Part of a small language model's weights: vocabulary 50257.
MLP neurons of a small language model. Each row is named by its layer, matrix (gate and up: input weights; down: output weights) and neuron, and shows model dimensions 368-463. Each number is 200 + 20 x the weight over its row's rms, rounded and kept within 0 to 999. A neuron's up and down rows have the sign that makes its largest values positive.
After each neuron's rows, "fires before" lists the tokens most often just after its 100 highest values on Wikipedia text that the model never trained on.

L3.gate474,189,199,227,198,200,208,179,204,176,213,204,201,179,192,217,177,205,223,199,204,191,193,195,195,199,205,204,170,202,189,211,218,213,236,221,193,165,223,194,215,219,195,196,157,233,217,181,194,175,169,234,227,194,172,192,220,180,202,188,211,228,193,153,177,173,192,159,207,219,177,207,167,201,215,217,179,171,187,182,205,197,221,193,207,175,192,205,221,214,190,160,152,174,226,250,249
L3.up474,192,201,206,174,202,206,203,231,189,165,210,202,202,196,169,201,216,225,234,217,174,166,148,183,268,216,201,180,215,217,191,195,197,206,196,208,228,199,235,195,235,244,185,193,189,200,192,197,233,248,214,200,222,231,178,198,216,216,207,196,180,196,173,211,214,190,223,167,183,202,194,223,193,193,189,196,177,178,216,216,232,205,210,201,210,201,177,201,195,207,188,200,202,224,200,213
L3.down474,205,221,228,216,196,207,186,198,163,208,165,208,202,196,194,170,207,195,210,194,164,245,192,217,208,164,204,177,235,198,162,190,223,231,195,212,165,217,172,204,221,172,176,194,183,209,185,221,170,194,233,201,173,180,161,202,170,180,216,199,223,248,184,210,206,184,207,209,175,195,176,221,169,216,214,189,180,216,209,206,235,205,198,196,214,206,221,180,183,181,174,181,185,207,210,219
fires before: " |", " |\n", "."

L7.gate1232,186,204,192,169,177,232,184,219,201,191,228,207,215,191,211,202,209,201,237,234,192,188,216,201,232,181,213,200,231,200,187,217,202,233,185,163,181,215,181,204,213,201,203,228,184,210,177,247,204,198,226,215,194,194,205,196,235,199,198,177,202,195,210,176,222,176,178,207,196,214,205,179,185,193,194,196,177,211,167,213,203,200,233,214,195,175,226,192,200,249,182,213,205,171,174,201
L7.up1232,210,155,195,189,201,196,208,212,196,203,196,228,209,199,223,247,241,196,209,185,183,192,149,210,180,202,200,195,202,182,206,213,205,195,249,191,190,199,244,171,175,192,217,213,222,163,196,212,206,201,225,188,221,200,167,213,190,215,196,224,161,184,204,182,184,189,213,200,218,157,207,234,214,172,192,216,198,200,189,192,227,217,197,174,228,200,216,214,188,199,230,234,215,190,192,194
L7.down1232,210,198,185,160,213,213,198,196,189,197,193,186,221,174,194,182,198,174,228,202,193,199,196,222,199,199,196,208,228,206,217,202,207,211,205,210,191,110,194,225,206,202,187,195,224,223,171,236,191,193,218,199,210,195,208,196,179,178,192,179,187,178,211,197,181,181,196,200,203,171,185,202,215,217,206,208,192,188,20,206,189,193,201,181,191,207,216,200,204,204,196,198,180,178,218,215
fires before: "==", "In", "The", "==="

L7.gate852,209,216,191,200,192,208,220,219,213,187,220,205,208,178,204,239,206,186,197,250,190,247,185,203,201,202,215,158,192,193,183,187,189,205,190,216,201,234,199,218,203,217,220,174,231,208,184,206,190,205,222,190,222,195,211,199,179,154,173,168,187,180,193,174,190,211,225,219,219,172,233,203,206,149,216,161,168,220,243,246,193,185,193,178,214,191,218,238,192,183,222,182,187,192,181,217
L7.up852,180,190,200,195,214,166,197,187,212,179,234,218,207,205,188,184,208,220,198,232,184,212,162,184,235,201,246,194,208,194,201,202,197,198,194,223,204,217,247,206,202,209,213,197,166,195,224,227,180,177,212,184,184,204,240,208,221,203,171,207,192,175,199,210,183,251,218,198,204,172,186,186,203,179,234,187,186,202,218,227,184,199,232,225,197,170,193,230,191,199,225,186,205,197,175,243
L7.down852,173,189,224,181,183,216,203,177,222,213,202,180,193,219,199,188,178,175,177,188,221,191,201,164,213,210,203,225,226,181,210,192,216,198,213,214,219,209,213,203,196,192,174,227,179,178,180,194,207,194,186,210,209,239,179,194,218,190,245,203,215,187,196,227,184,226,207,196,198,199,212,167,203,188,212,177,209,217,139,201,198,187,208,215,194,194,229,135,223,228,199,226,238,202,217,218
fires before: " |", ";", " |\n", ")", " (", " in"

L8.gate79,204,209,203,177,221,205,194,211,168,209,204,203,214,204,159,196,239,186,179,225,194,186,229,176,238,181,189,239,250,195,195,227,196,191,172,186,195,208,199,197,221,215,144,200,172,154,211,175,171,187,228,213,181,230,197,207,212,202,187,184,222,170,207,222,186,186,182,216,197,219,195,182,201,220,189,174,197,190,198,192,205,200,177,163,205,158,201,213,205,218,169,176,193,209,202,208
L8.up79,176,218,223,170,185,169,195,189,194,209,202,195,178,190,172,147,217,171,207,183,208,196,195,194,211,209,237,216,199,190,163,165,169,208,205,178,194,201,183,219,233,190,203,207,194,220,187,190,190,197,221,174,236,251,196,186,199,202,182,187,202,152,192,201,154,196,160,180,210,216,217,190,215,190,233,237,160,202,186,237,215,188,239,226,200,175,191,209,230,214,165,171,213,206,228,188
L8.down79,182,196,197,216,212,184,208,200,166,215,194,208,194,195,153,191,218,198,212,217,195,194,192,198,202,184,188,214,202,190,204,202,211,225,190,215,153,227,189,229,173,176,232,187,216,238,198,180,193,187,231,171,164,233,249,223,195,203,189,173,206,191,211,204,243,185,215,196,206,188,179,175,226,170,229,212,166,184,219,171,187,193,214,201,214,169,216,244,176,221,181,216,202,190,161,219
fires before: "202", "200", "201", "199", "194", "196"

L2.gate904,192,210,172,200,226,193,180,191,189,212,200,221,191,209,201,257,190,236,181,222,225,195,171,164,176,188,166,168,213,194,222,195,187,184,236,188,221,215,190,192,206,230,219,222,140,212,197,214,225,212,208,195,222,171,176,203,184,245,240,261,230,229,205,187,204,205,196,164,197,238,222,159,195,208,180,174,215,172,157,156,189,202,200,167,209,228,175,217,220,167,173,216,203,210,197,222
L2.up904,213,162,195,219,178,158,199,211,201,208,199,175,188,161,194,178,175,185,189,189,219,170,183,169,189,237,207,172,163,187,175,211,190,202,206,207,195,231,188,211,177,210,184,220,220,175,198,182,207,184,202,196,183,170,208,206,163,189,210,198,230,185,193,173,193,176,218,186,148,254,181,225,223,216,183,238,162,189,207,175,249,229,188,190,207,187,180,190,176,208,235,205,199,156,245,227
L2.down904,201,194,193,202,191,207,213,228,203,198,216,263,183,198,185,205,222,202,227,238,179,178,183,199,212,192,178,231,228,181,153,147,202,177,181,200,181,131,192,230,190,200,190,223,211,173,216,222,205,230,197,206,217,214,198,197,212,224,179,189,174,217,195,200,191,191,202,185,185,184,179,180,159,216,195,223,191,169,219,214,172,188,224,205,206,212,218,172,176,192,210,195,206,195,205,189
fires before: " |", "."

L3.gate797,175,193,193,226,199,216,184,226,172,207,238,211,204,225,168,193,207,207,232,217,232,222,199,196,249,179,238,214,186,187,196,177,196,209,252,194,186,174,189,203,191,193,184,195,189,206,179,186,226,178,201,206,191,206,206,227,171,175,196,184,203,205,191,183,241,220,230,221,193,234,196,243,209,189,176,255,205,211,221,234,209,199,218,193,192,224,213,195,200,193,197,180,208,216,207,209
L3.up797,179,193,208,189,183,196,192,212,189,183,217,191,191,239,178,206,194,207,174,231,215,196,165,207,242,207,183,153,199,193,193,205,209,200,204,182,210,218,196,246,189,223,210,203,235,220,172,178,210,209,174,197,196,172,207,217,215,199,196,224,196,213,194,178,193,211,202,176,194,201,186,191,201,200,199,217,198,186,177,203,209,187,219,184,170,194,202,214,183,207,196,170,230,194,232,189
L3.down797,235,193,206,195,188,170,164,213,160,225,199,225,186,230,172,177,187,189,258,188,179,198,226,187,197,220,188,191,178,216,183,190,224,204,201,186,176,196,181,213,193,215,168,187,204,190,229,157,190,187,184,181,221,209,190,221,186,166,176,188,190,209,183,188,171,179,180,185,181,189,182,228,186,199,176,228,204,223,183,192,217,173,197,202,204,211,182,214,178,176,200,197,194,181,221,223
fires before: " ", " the", " of"

L7.gate375,234,183,197,219,175,217,173,185,210,215,181,193,216,175,208,209,179,159,207,214,185,176,229,223,209,175,210,175,199,189,169,187,180,189,149,214,191,235,172,167,182,161,205,194,184,185,173,210,159,208,198,189,203,191,213,176,169,208,177,205,221,235,214,218,207,216,221,233,236,199,184,163,214,205,179,214,226,162,206,162,182,211,165,197,209,208,184,186,211,233,195,219,196,185,218,214
L7.up375,210,161,190,240,238,205,187,215,223,201,196,187,180,180,195,202,198,184,192,168,225,189,190,224,208,225,193,212,199,181,217,237,215,222,213,218,170,195,226,201,177,204,222,194,208,204,174,207,204,195,233,195,246,172,211,207,238,165,176,190,213,151,220,167,194,204,207,210,200,205,193,220,208,228,197,172,197,182,188,203,197,224,182,183,204,198,169,189,160,205,181,196,226,201,221,189
L7.down375,238,203,185,198,227,208,201,197,193,171,233,202,220,221,211,202,196,193,212,164,208,193,185,188,209,179,221,187,196,197,201,175,206,209,242,214,187,246,227,192,197,201,199,192,197,232,179,183,178,164,232,244,185,213,197,187,200,181,211,210,205,202,191,202,185,197,189,180,195,198,227,189,189,211,150,217,207,193,126,181,218,226,201,181,191,188,181,172,206,174,208,239,216,183,193,213
fires before: "|", "==", "The", "-", "In"

L7.gate1037,197,192,210,147,189,174,208,220,194,197,212,206,215,204,182,199,178,158,226,181,240,157,194,207,216,218,200,227,195,216,187,194,195,242,215,218,237,208,186,222,180,202,144,211,197,233,200,189,209,248,236,208,200,167,182,230,220,222,198,200,202,202,191,209,212,210,165,200,185,244,188,187,196,195,206,199,178,195,212,185,159,249,182,218,192,217,197,207,204,181,230,209,220,218,194,213
L7.up1037,195,216,178,200,197,190,197,189,217,207,236,208,200,208,171,189,216,214,173,230,196,229,204,208,182,186,192,159,184,188,192,204,191,220,213,198,203,181,188,221,190,144,186,181,201,217,200,222,199,226,228,226,200,220,244,179,202,210,190,198,191,205,222,180,162,217,185,204,188,178,229,198,185,184,207,222,174,181,217,215,212,192,207,218,175,216,222,199,214,219,234,217,218,180,164,195
L7.down1037,212,221,222,196,196,167,221,185,172,201,178,189,173,210,192,220,204,192,186,215,226,192,196,239,175,206,183,225,203,210,201,179,224,220,237,170,216,154,209,182,184,203,198,214,208,216,228,197,183,211,218,233,194,206,206,188,223,160,160,203,198,181,193,218,197,210,177,218,210,167,168,187,218,192,233,205,217,206,217,177,179,238,219,197,205,200,193,217,211,174,217,207,189,184,201,192
fires before: " the", " a"

L8.gate1335,189,177,196,202,186,201,211,220,226,228,197,212,179,179,192,209,171,156,218,199,191,195,176,231,217,177,171,212,211,202,191,215,208,207,195,215,184,215,197,188,209,191,163,181,203,203,206,206,162,197,181,219,185,192,192,192,201,214,197,220,189,186,213,186,211,194,172,235,220,179,198,191,230,243,237,198,199,197,157,219,199,224,179,216,223,233,217,196,192,214,189,205,203,220,163,190
L8.up1335,191,181,195,197,220,178,184,194,199,171,210,196,238,165,211,204,207,196,172,206,192,182,210,167,223,199,200,207,211,203,199,214,186,231,245,197,203,198,203,196,194,194,185,175,222,192,192,194,194,184,215,197,194,239,207,189,220,207,204,198,224,194,209,205,189,215,170,243,204,226,201,189,216,236,171,185,226,169,174,229,188,192,216,224,193,215,187,196,182,221,199,234,211,166,201,199
L8.down1335,201,189,179,184,185,218,202,216,210,193,211,208,214,160,177,188,188,193,197,209,190,206,204,215,207,187,214,221,228,176,221,180,210,235,237,206,211,170,208,200,192,187,184,206,224,192,179,233,195,192,195,186,198,194,190,216,206,206,197,206,208,221,178,206,230,195,194,222,171,200,217,208,193,216,211,226,186,199,4,207,172,164,220,212,202,181,221,230,219,213,215,210,195,185,187,200
fires before: "==", "In", "The", "==="

L8.gate1341,191,200,213,182,218,192,228,180,186,189,218,230,188,200,178,212,174,196,217,199,216,174,187,205,204,222,199,199,226,187,177,154,210,203,202,185,253,197,178,223,223,190,205,209,215,211,209,186,205,223,187,237,158,199,216,210,222,230,209,190,195,205,182,234,227,175,249,172,205,185,179,201,231,223,198,202,146,216,177,162,181,203,188,240,175,165,202,226,255,177,188,166,211,209,206,210
L8.up1341,188,184,200,181,162,184,213,217,202,181,200,201,250,186,199,205,184,186,183,191,217,181,179,183,218,221,233,224,197,201,176,183,183,194,214,171,222,201,186,211,187,206,193,189,211,217,174,174,200,193,195,199,197,224,209,198,200,198,189,206,181,213,191,197,203,185,193,216,203,182,170,212,184,226,180,209,189,195,168,191,198,161,199,171,238,217,183,222,243,228,215,236,238,165,196,227
L8.down1341,200,204,196,190,203,198,196,180,215,213,192,187,169,233,207,192,178,225,182,209,185,167,215,210,196,193,214,222,217,217,195,145,208,199,190,202,196,163,202,202,220,215,190,214,199,207,181,188,200,184,236,169,184,178,226,183,231,208,181,214,182,189,209,200,224,187,179,206,178,198,190,203,188,176,195,168,194,174,217,187,205,191,207,199,226,182,198,224,259,206,230,205,211,190,206,185
fires before: " the", " Walnut"

L7.gate275,206,216,190,215,198,171,181,195,206,198,219,228,238,199,199,194,210,182,200,180,185,236,202,204,222,205,241,228,210,201,171,195,185,218,180,148,225,199,205,201,195,199,162,180,192,224,199,173,228,224,230,209,210,214,226,191,205,180,184,191,138,203,201,196,192,181,186,170,202,200,200,188,166,205,234,216,185,186,202,234,197,190,215,211,185,194,234,193,209,220,216,193,192,202,208,211
L7.up275,201,213,210,182,206,182,218,212,198,229,216,188,232,183,185,184,175,231,214,197,211,207,226,198,207,217,182,221,210,203,192,154,213,208,211,190,210,172,183,168,226,169,191,199,241,179,197,210,187,189,208,174,194,213,205,199,206,225,177,222,191,156,184,200,208,204,165,185,225,233,222,191,180,204,240,225,183,222,207,197,194,182,217,201,201,194,219,216,205,194,202,189,189,223,192,191
L7.down275,177,219,207,194,232,200,165,185,180,222,200,188,199,200,200,181,192,215,216,200,212,215,230,179,165,211,179,205,238,205,176,198,201,238,204,194,201,161,174,173,188,189,180,210,199,195,258,202,177,227,185,182,217,185,206,192,235,188,183,195,178,193,186,202,174,195,184,185,193,225,211,202,229,191,222,206,185,197,188,194,193,201,218,199,184,199,188,171,216,215,202,201,191,229,214,188
fires before: " the"

L7.gate802,211,208,214,172,186,207,220,212,207,151,206,188,216,151,197,220,245,227,192,212,226,210,205,248,204,203,227,193,199,216,186,217,210,165,203,235,196,233,219,208,181,186,178,156,239,199,204,179,205,199,262,197,198,164,213,215,224,206,165,198,176,210,164,220,214,214,172,202,222,187,218,193,216,177,166,170,207,194,194,219,181,203,260,219,201,206,191,215,220,189,198,225,188,209,221,226
L7.up802,184,201,220,217,178,202,244,180,205,190,211,197,220,213,190,190,208,179,215,196,200,195,215,214,185,253,186,203,194,213,173,199,197,226,215,169,202,191,205,212,200,171,204,209,231,226,222,199,245,200,206,209,217,205,203,191,182,192,204,191,208,212,210,218,204,183,196,233,219,195,198,207,182,198,193,218,198,189,178,199,199,227,166,252,192,189,236,213,230,203,243,178,180,222,197,178
L7.down802,202,185,220,192,208,180,215,218,194,177,181,199,216,239,141,198,219,233,200,217,217,198,195,226,211,177,177,170,166,183,185,231,220,182,197,230,217,221,226,216,194,181,183,173,201,195,233,209,208,220,232,213,206,181,172,187,212,193,143,200,195,208,209,192,201,201,209,214,223,191,192,212,206,225,178,182,198,215,208,237,184,215,177,196,195,212,211,204,202,211,195,229,203,205,204,215
fires before: " ", " the", " May"

L2.gate1333,192,229,191,206,188,196,168,202,206,204,220,175,196,187,193,206,207,204,232,178,209,182,222,185,197,200,174,192,220,187,216,235,186,226,233,154,205,207,230,180,195,198,249,189,229,232,197,185,204,188,216,187,238,192,202,219,184,214,201,210,182,225,191,194,175,190,177,210,218,193,194,180,224,191,219,170,186,158,207,178,201,210,210,235,149,170,180,202,249,206,213,224,205,201,198,203
L2.up1333,170,218,224,170,218,178,185,176,206,191,215,211,175,175,192,181,180,182,194,222,148,203,189,197,208,237,214,192,222,211,194,191,191,215,159,225,219,192,162,190,208,209,186,185,202,217,221,195,189,222,178,182,202,221,202,160,203,182,169,221,203,199,212,202,184,183,223,208,174,211,170,207,210,168,189,205,190,191,207,180,185,201,206,212,180,237,189,208,176,195,246,194,226,215,200,198
L2.down1333,182,212,196,168,193,222,185,207,220,214,212,256,208,215,197,220,195,221,197,226,200,214,187,198,174,190,210,220,238,201,211,163,207,197,186,225,194,235,156,219,182,243,188,207,200,177,189,188,203,213,185,201,163,183,198,216,203,176,205,190,197,197,176,170,213,212,204,218,220,183,201,183,218,169,197,195,190,212,208,179,209,197,179,183,196,202,185,241,156,208,205,173,206,210,178,231
fires before: " |", " (", " ", " |\n"

L7.gate74,208,202,214,194,195,200,173,209,156,191,241,217,200,194,220,173,144,213,172,212,193,209,178,207,181,206,192,191,180,210,204,196,205,210,185,207,204,224,206,206,206,190,223,199,173,191,162,197,192,221,216,202,210,190,176,189,205,216,180,218,188,221,181,200,190,222,192,213,209,219,204,230,247,216,205,175,208,210,167,200,201,266,238,198,203,167,173,211,210,184,201,185,202,217,221,217
L7.up74,173,211,227,225,166,168,176,194,185,170,250,205,206,209,214,235,176,229,185,225,190,193,191,208,225,221,221,205,201,213,205,183,219,200,205,180,176,200,187,232,218,208,222,198,226,219,188,194,193,178,196,180,176,183,191,206,189,250,184,197,205,193,195,157,204,206,215,199,215,224,178,231,209,181,199,186,211,203,174,217,205,224,239,180,216,192,197,225,190,212,196,188,192,202,196,251
L7.down74,242,177,157,205,228,206,184,202,192,174,233,206,198,189,196,219,192,224,201,198,204,186,215,207,215,176,195,143,205,203,216,175,204,228,159,199,221,212,218,223,208,209,214,152,202,210,208,210,198,217,196,212,239,165,200,206,190,228,190,182,212,197,210,199,187,203,205,206,211,195,178,227,189,176,206,217,220,204,197,199,249,204,196,182,204,185,175,190,192,202,170,213,184,175,204,227
fires before: " (", " ", " |", " Apps"

L8.gate720,208,213,180,214,167,158,182,200,222,199,183,178,200,188,181,215,167,207,182,189,217,187,222,192,215,241,182,220,213,183,217,209,188,225,192,160,204,220,186,195,205,225,231,186,212,194,159,193,190,192,207,199,193,216,193,179,222,190,224,184,198,197,174,177,211,201,214,180,235,190,196,192,223,219,184,155,212,205,206,229,248,172,170,217,181,175,190,196,175,170,217,197,207,189,197,223
L8.up720,201,243,218,200,197,233,214,214,223,193,261,199,193,240,210,197,251,202,202,239,187,207,190,183,179,185,192,173,179,209,203,212,215,177,228,180,204,182,219,231,218,210,215,169,212,185,227,186,194,198,224,187,199,183,225,228,196,192,175,145,193,208,211,242,162,193,137,189,183,176,191,179,193,167,172,168,186,245,227,216,203,198,181,201,197,193,193,193,221,203,202,220,230,226,216,196
L8.down720,203,211,201,197,206,182,172,213,203,128,215,203,190,177,195,195,209,228,192,222,183,195,218,185,203,182,202,190,197,202,232,205,184,188,182,211,234,265,205,227,200,211,198,204,188,190,161,156,214,186,194,224,187,196,198,226,143,193,206,169,192,224,178,200,196,187,187,211,209,196,207,175,189,173,195,241,198,217,257,168,210,205,179,225,189,191,201,183,210,177,192,173,207,208,195,233
fires before: " ", " ("

L3.gate1285,193,234,186,171,214,202,213,186,181,213,197,214,195,197,201,234,198,200,180,232,168,200,199,178,198,223,209,193,204,188,228,200,188,206,216,207,217,204,211,193,230,204,208,196,176,193,208,175,207,206,208,183,247,203,232,209,195,242,226,191,177,189,193,208,229,220,187,223,224,188,220,193,214,179,212,164,172,200,209,199,201,247,194,215,201,177,179,198,187,194,194,155,176,230,198,206
L3.up1285,241,187,194,159,204,236,219,226,190,170,189,225,181,203,176,211,202,198,195,214,196,195,210,207,223,196,222,227,192,197,222,217,199,226,180,197,189,215,194,181,199,187,189,199,176,201,213,171,196,197,169,210,203,174,218,213,192,175,179,207,177,184,166,171,222,134,226,215,192,249,196,212,186,169,175,236,184,178,177,217,200,230,174,221,198,186,166,220,180,185,204,204,210,190,197,201
L3.down1285,211,210,202,203,192,191,183,218,193,206,246,224,207,188,209,197,188,228,226,179,181,173,195,178,189,193,183,195,214,189,205,201,220,177,206,216,187,205,218,216,175,219,163,214,201,194,216,215,196,170,192,186,167,223,184,181,243,192,185,203,208,183,196,190,211,230,200,204,194,222,188,181,214,243,197,234,214,225,205,203,226,197,222,208,185,201,208,191,202,195,199,193,220,226,177,207
fires before: " |", " ", " (", "%", ".", " |\n"

L3.gate1140,196,214,207,186,205,237,204,212,210,212,176,225,190,226,203,212,180,201,266,205,203,204,210,219,212,195,213,192,227,202,177,185,227,195,209,157,181,206,194,210,220,188,204,211,199,140,195,215,181,219,199,226,191,218,188,224,192,209,185,196,178,236,173,216,215,166,211,266,187,201,226,193,230,202,201,209,177,169,188,185,205,267,174,232,177,198,197,226,169,232,214,193,204,194,223,225
L3.up1140,170,200,198,201,200,205,215,210,195,191,189,229,209,202,191,186,188,168,232,203,199,210,193,181,190,194,240,192,182,229,222,180,187,191,168,204,188,191,210,192,220,220,203,213,195,187,186,203,184,206,191,228,220,213,204,240,223,177,191,178,169,193,203,223,198,187,202,181,154,204,207,250,204,180,196,216,191,183,169,157,233,204,180,223,224,234,183,196,184,176,218,165,183,189,207,190
L3.down1140,182,198,221,162,212,191,197,203,193,194,198,213,222,180,180,173,186,165,179,187,188,224,193,173,210,218,210,189,201,228,179,183,203,191,157,213,203,205,206,166,196,211,219,234,224,208,199,212,206,182,190,229,187,207,189,195,188,203,159,178,164,182,198,206,209,196,184,169,184,186,208,189,192,221,220,203,168,194,162,173,177,200,190,208,235,190,202,179,197,189,210,167,175,191,194,220
fires before: " |", ",", ":", "3", "2"

L8.gate903,218,229,207,185,200,215,195,183,223,213,155,207,179,203,214,228,223,211,185,183,188,198,213,200,198,182,230,254,187,205,207,204,156,229,190,187,189,186,188,200,203,223,186,215,182,198,136,183,212,193,227,185,250,200,188,191,190,211,193,175,189,227,192,211,188,209,188,237,187,220,145,181,197,184,221,159,193,205,209,202,204,185,228,190,190,186,203,195,236,183,192,166,193,179,239,197
L8.up903,187,174,202,237,198,176,223,173,175,178,219,210,205,191,194,156,192,190,159,228,202,185,215,175,200,182,211,209,183,213,158,214,201,190,194,193,181,198,235,197,193,183,180,179,207,173,212,194,145,229,199,196,198,192,209,190,224,193,202,209,208,188,205,201,208,214,187,180,232,192,227,182,233,235,234,232,171,195,188,193,177,223,198,211,186,223,218,208,176,203,163,210,187,200,157,217
L8.down903,207,207,200,181,216,205,181,204,166,224,180,209,152,192,217,214,207,177,189,165,204,199,210,193,207,151,201,210,180,206,195,192,232,205,185,169,220,214,220,214,197,208,214,200,199,185,194,185,201,213,202,167,235,161,197,188,220,178,205,163,222,198,232,173,236,196,181,205,238,167,200,236,215,217,203,196,211,178,217,149,229,205,210,203,217,219,183,212,196,176,161,174,223,231,230,203
fires before: "201", "202", "200", "197", "198"

L7.gate1017,176,175,209,178,204,224,215,220,209,167,217,220,208,195,176,193,218,208,229,209,194,249,214,199,173,197,186,219,208,207,208,188,176,215,181,204,175,194,174,235,240,176,223,213,190,218,176,189,210,191,231,210,205,197,234,193,192,185,160,182,216,198,189,197,190,217,224,161,200,170,233,185,201,196,228,192,236,221,184,225,162,179,227,226,203,214,217,187,216,204,223,219,195,213,224,217
L7.up1017,170,184,188,203,188,214,185,232,198,199,228,191,182,221,208,192,224,206,224,210,206,215,208,174,201,187,220,194,179,220,190,190,198,180,200,209,184,193,175,195,226,183,206,176,205,198,209,206,221,243,213,218,220,183,225,217,226,174,196,214,186,209,181,151,192,213,213,190,203,217,210,198,219,192,185,236,176,200,171,234,205,195,214,188,207,195,209,217,194,173,179,213,211,215,201,199
L7.down1017,205,194,216,192,227,239,218,221,212,218,203,180,210,213,226,215,193,231,218,179,171,214,195,214,220,202,198,206,191,208,161,172,208,186,180,158,198,174,174,201,208,197,200,206,243,217,198,218,216,219,219,239,219,221,216,163,192,180,171,222,222,215,224,217,234,219,195,184,202,209,185,154,183,178,201,186,243,197,194,219,149,200,217,188,205,212,199,166,202,245,210,212,187,194,233,213
fires before: " |", " the", "1", " an", " a"

L7.gate523,190,226,221,220,188,225,185,208,195,224,197,245,193,169,183,199,217,213,176,201,194,206,203,169,221,219,233,223,207,185,216,232,202,201,181,226,225,215,222,190,186,209,195,208,190,198,186,198,150,236,203,163,218,183,186,202,192,189,194,182,163,181,190,203,220,209,192,206,182,197,205,166,190,223,185,221,207,229,219,179,220,209,200,198,198,169,177,185,217,174,197,231,138,185,225,186
L7.up523,207,202,219,136,255,192,200,199,182,178,189,198,226,222,169,205,202,225,163,194,202,200,208,176,182,227,201,197,228,210,187,207,192,217,211,208,172,213,191,198,214,199,187,212,225,224,170,176,222,195,228,215,233,190,216,204,176,187,204,199,227,205,163,170,200,215,207,181,191,193,169,227,191,186,162,174,176,195,193,249,226,257,207,193,202,168,180,208,243,219,211,217,192,182,199,190
L7.down523,209,201,217,206,185,190,173,179,163,207,190,216,196,215,216,171,210,197,197,197,175,167,167,225,187,186,148,215,191,186,187,190,219,239,222,196,228,188,198,218,168,226,192,211,231,211,173,149,147,214,209,216,188,190,152,206,199,188,225,194,196,193,200,211,201,195,212,188,176,207,189,192,148,196,214,185,191,198,192,205,204,229,189,212,192,183,213,208,208,184,135,211,194,202,218,245
fires before: " ", " |", " —"

L7.gate604,191,187,171,204,214,194,226,185,201,198,206,208,196,269,176,221,194,196,235,230,186,216,233,166,197,218,158,257,189,191,193,209,191,220,202,174,206,196,197,195,157,189,221,186,241,220,188,208,207,209,222,195,214,224,190,212,202,191,175,180,220,237,216,217,200,220,229,206,178,187,196,202,214,177,195,199,178,211,207,187,199,181,214,265,173,228,232,187,214,149,200,167,166,219,228,229
L7.up604,177,181,237,231,212,214,223,232,194,171,162,233,195,208,196,209,205,205,230,226,206,175,176,191,194,211,227,200,159,214,190,182,221,188,195,226,184,214,202,220,208,179,217,182,250,198,211,143,241,176,217,184,180,174,207,176,174,174,179,250,207,193,211,203,159,186,144,199,196,220,182,179,201,208,205,192,205,201,232,197,231,215,149,218,171,197,191,174,217,196,210,210,195,203,181,168
L7.down604,214,219,192,163,175,192,155,183,243,200,214,177,193,234,194,198,192,218,223,199,197,198,203,202,223,172,196,194,235,226,193,177,170,222,188,247,215,215,213,194,177,200,182,198,182,199,203,201,160,180,198,237,196,196,186,227,177,179,176,181,218,210,227,180,209,204,224,194,170,196,197,179,175,195,190,169,205,246,210,235,201,214,201,205,192,193,227,185,210,202,184,210,213,191,236,204
fires before: " ", " the", " October", " a"

L7.gate1219,180,219,182,187,215,164,233,179,196,185,233,217,186,161,221,194,179,198,195,218,158,218,186,211,221,198,193,214,174,228,212,210,189,185,217,196,197,217,173,199,182,164,219,202,196,232,210,193,203,248,225,208,252,186,177,218,229,162,190,221,181,205,180,183,178,224,196,220,224,167,219,216,197,191,198,196,251,180,210,189,215,197,242,204,193,173,174,231,194,209,203,178,174,201,180,215
L7.up1219,210,175,169,195,194,190,207,241,194,199,210,182,219,165,182,210,204,188,209,210,190,175,182,208,200,226,211,202,233,208,151,221,210,206,177,195,224,191,209,188,207,200,164,229,243,214,225,187,200,174,179,176,215,210,215,239,205,200,208,184,239,204,153,160,199,172,237,201,184,192,182,182,173,201,206,231,175,171,203,220,194,178,157,185,193,169,164,230,190,188,226,216,223,190,214,178
L7.down1219,211,238,174,208,204,193,185,176,242,188,168,205,208,202,147,227,195,169,204,193,196,203,190,183,194,165,167,212,205,194,229,207,196,207,216,191,223,176,184,183,182,198,171,143,170,209,204,198,217,198,219,190,187,237,203,182,178,251,209,223,183,219,175,205,194,205,188,216,192,212,232,202,224,204,186,179,176,223,188,218,205,226,198,185,215,219,230,230,170,191,180,222,210,203,194,211
fires before: " |", ".", " the", " |\n"